Weights of a small transformer language model.
Size: 16 layers, width 320, 2 heads of 64, MLP 1280 tanh GELU, vocabulary 32000, 36.3M parameters.
Architecture: LayerNorm before each block, rotary positions, untied embeddings, attention and MLP in parallel.
Training: a variant of Adam for these matrices, 895M tokens, 6832 steps.
MLP neurons of a small language model. Each row is named by its layer, matrix (up: input weights; down: output weights) and neuron, and shows model dimensions 80-207. Each number is 500 + 25 x the weight over its row's rms, rounded and kept within 0 to 999. Numbers have three digits each.
After each neuron's rows, "fires on" lists the tokens most often at its 100 highest values on Wikipedia text that the model never trained on; "raises" lists the tokens whose logits its output raises most directly, leaving later layers aside.

L9.up205:480525517520512481539527533488484497462475501469492482450492513549523545468464504510524510509521493529577517524465507533519518507512510516497498525478489494471479488545530485516510504488501499488543508502490525498509470485514492500515515493469500502484496453476474492450488510481478535516505498498521444463481515526503500532554524444495498489479492494467483499508533492511525526466498
L9.down205:505511512484484511505502447499495514509505495556502477534468495504508468539517495464479488491502501479470498530543523478514483498460466520481501456499536501506520471478482528467504502511459469454453514473511502496454498514519535491469453503522464482480528546518513500522484497535527470464474514500500534562510474523479504461459474531480524518487470521496522481489475539450478512486514
fires on: "\"", " ", " |", " counter", "isi", ";"
raises: "\"", "\".", "...", "\").", " my"

L3.up577:481471506510507489488519546500506485492466466527505454448509489560533491516462509500465510494439501471513484495520505498512506530526554497503494499522534519515519504514534512487513512471472461466513492492459501524449516496485489491506464502512502484517512486503510463492518530487507484528512498503492468482505509522469522494450541533469488557503533524482479498447524496533502473490501
L3.down577:482520477508501527512488478532483466472484485518490512529514454521498479509495511481503496481480491513508521481495473522570488520523431456476488505502481469500506494521527514557494509483500548528476506503532505478506514485487485495476501494511445511495540469504522524480496507542511476485501521499540480528450456499471530507552467470479473507490458515519475523488545516533531505545537
fires on: "-", " +", " it", " New"
raises: "9.", "4;", "ous", "9;", "6;"

L12.up847:512492440541489490459517481488516515496530539514485473507525456486477510501534512467512535480507519500454470456545497535497492448518507505507528535517484537495526501494524497539459468517474493505519485422502493508496500473494531513485486503518538474492475495474503527479514491485528501476505506511468490497485546516464546518469479551499483459504554505538497480488515532515476482538502
L12.down847:506536507479507506514523433473496520495503445506531482543506526484523508485482485505480477473513475497489537507466476523538484518492482476478475467442510465449433518501486537510460487501501587472505495547471478477512532489504524480501530494526493509490463474457519488504529483468512526523505518527499479517530457548534505515518517521520508486519527466483511530524564471489493530473504
fires on: ".", " |", " in", " (", ")"
raises: "a", "e", "t", "i", "o"

L10.up564:504482507511494461467478532493485505519482504467526473485543475505486495509463477506507540480466528498509478463534488452473557474515482501503522472531494519516488494515522460515443515484475494477514476444491513469504470467509484486498519516529542504492537504508493490517487526481490505498532514515489478500534517555455532497512464471495506501465508532523481567519506512534490508507538
L10.down564:543546499481488540508516496505482522523500534461474510532527477503509487493480488548553464476499458475522513483564481505491504511501503470466484493524505495515466515540542499488494527479491571499466474499478495517510485447498436458482498503503542521499517510533487488507520488500496457522540481486488497498486515540512495523467481501496507491519503496507524507542505486489495495494494
fires on: ".", ":", "-", " /"
raises: "9;", "01", "21", "6;", "8;"

L5.up178:479503469505529485478432515477482475477503474465509456516533488482499512495525529479507504460498509488524499457514532471496506484533519528444524495478485465500505484485516498493466538538460518483500491500490480508459504509489479530521502530551490496489502496488519488480523505476458513493518538528554549498542489521455495498553523510509464491468514521522526495464524499463488471500525
L5.down178:524510494481532479497473527536493495506517526479472505488480519492478518475448477557492532500489461477507485491497506458535516507499507473524501475522508484461501490483527529481478515514539520506446469563497543477477547495496460466517514509490496536482493497495481482518530505485476487463474501496493477467503514505543459484482523479483476449524508547530535468496531463515513499508488
fires on: "-", " b", " of", " pin", "un", " non"
raises: "d", "ical", "t", "c", "fic"

L2.up665:454500471498491514512539447458482508514487483487492475526510460498504534494501478459536505514444527510506523493502532552496492470482496520479489474500486516501491554531502546504482479494479486468542472482478460478453491470498500496498508518467516494473528514490516503473491521482516493478466478519531532521521495481512467461509514530487459529478526493480518450554499506492472501519512
L2.down665:482466479521494511499499452514472491535529487478531505497495500453511439512492479470471489557492453516499460506511516465530518530508505494500532505488501517485565507547478509520446507449521509502482525444478472472523519511498512547463578502532558515480521472458473527483463505476510517520513524471491477483545521515503508499483458500510491469552504467511492517522472447559488491484506
fires on: ".", ").", ".\""
raises: " They", " It", " Within", " Their", " Its"

L5.up736:459459490543522449496529512446492514485487522497484481459515485495528497519540492498500521515523504459478461483460503493503509509510451513492534490525491501535524474520535517518519538475425493500515445471502537496462505476500543529492474502510492486507502509505458440532496504456478513539511501507507519527514505494513521521490498515530500468520493472435481541539527533488531501539538
L5.down736:507472537463430518506490507479476474527476505465479457505511495497485521482494469531497518557514444514540492534494549489522479507542512488481545481475510501475505516481461500481544520478564496517483501447484465538532460491446502528478499532485515488478471505514505585483552516517523497492493550485460563510482498478492486488518524514518495508450508519531537481461497504552508495545478
fires on: " |", " other", ",", " some", " more", " /"
raises: " way", ".6%", ".7%", ".8%", ".9%"

L12.up1241:499436496532522487503548491460487478496470512507526444492502474509467523503524479499493525501485535498492477490513511503511482458494535525448545527503507524499509511481474483510516507470508484501522481436504460511452522454492535502523499466546528497509523537470524478478473500477472501507512510496520505530539463533502515508507498521487533475510516469517514523571488501485508505508512
L12.down1241:497407508514492486503512514509480538495485508482534510517516519509491491518512492492471517551527474542526426489482517478494503519502470469514546502507468483468530521492456498477485452539497476520503466433546466483522511501508503497466506515510508527531512487480487532460481513532524526461517514471498507522492497497483505506499475496475488529531482494552482506503520504496504503486458
fires on: "."
raises: "\n", " It", " This", " In", " Its"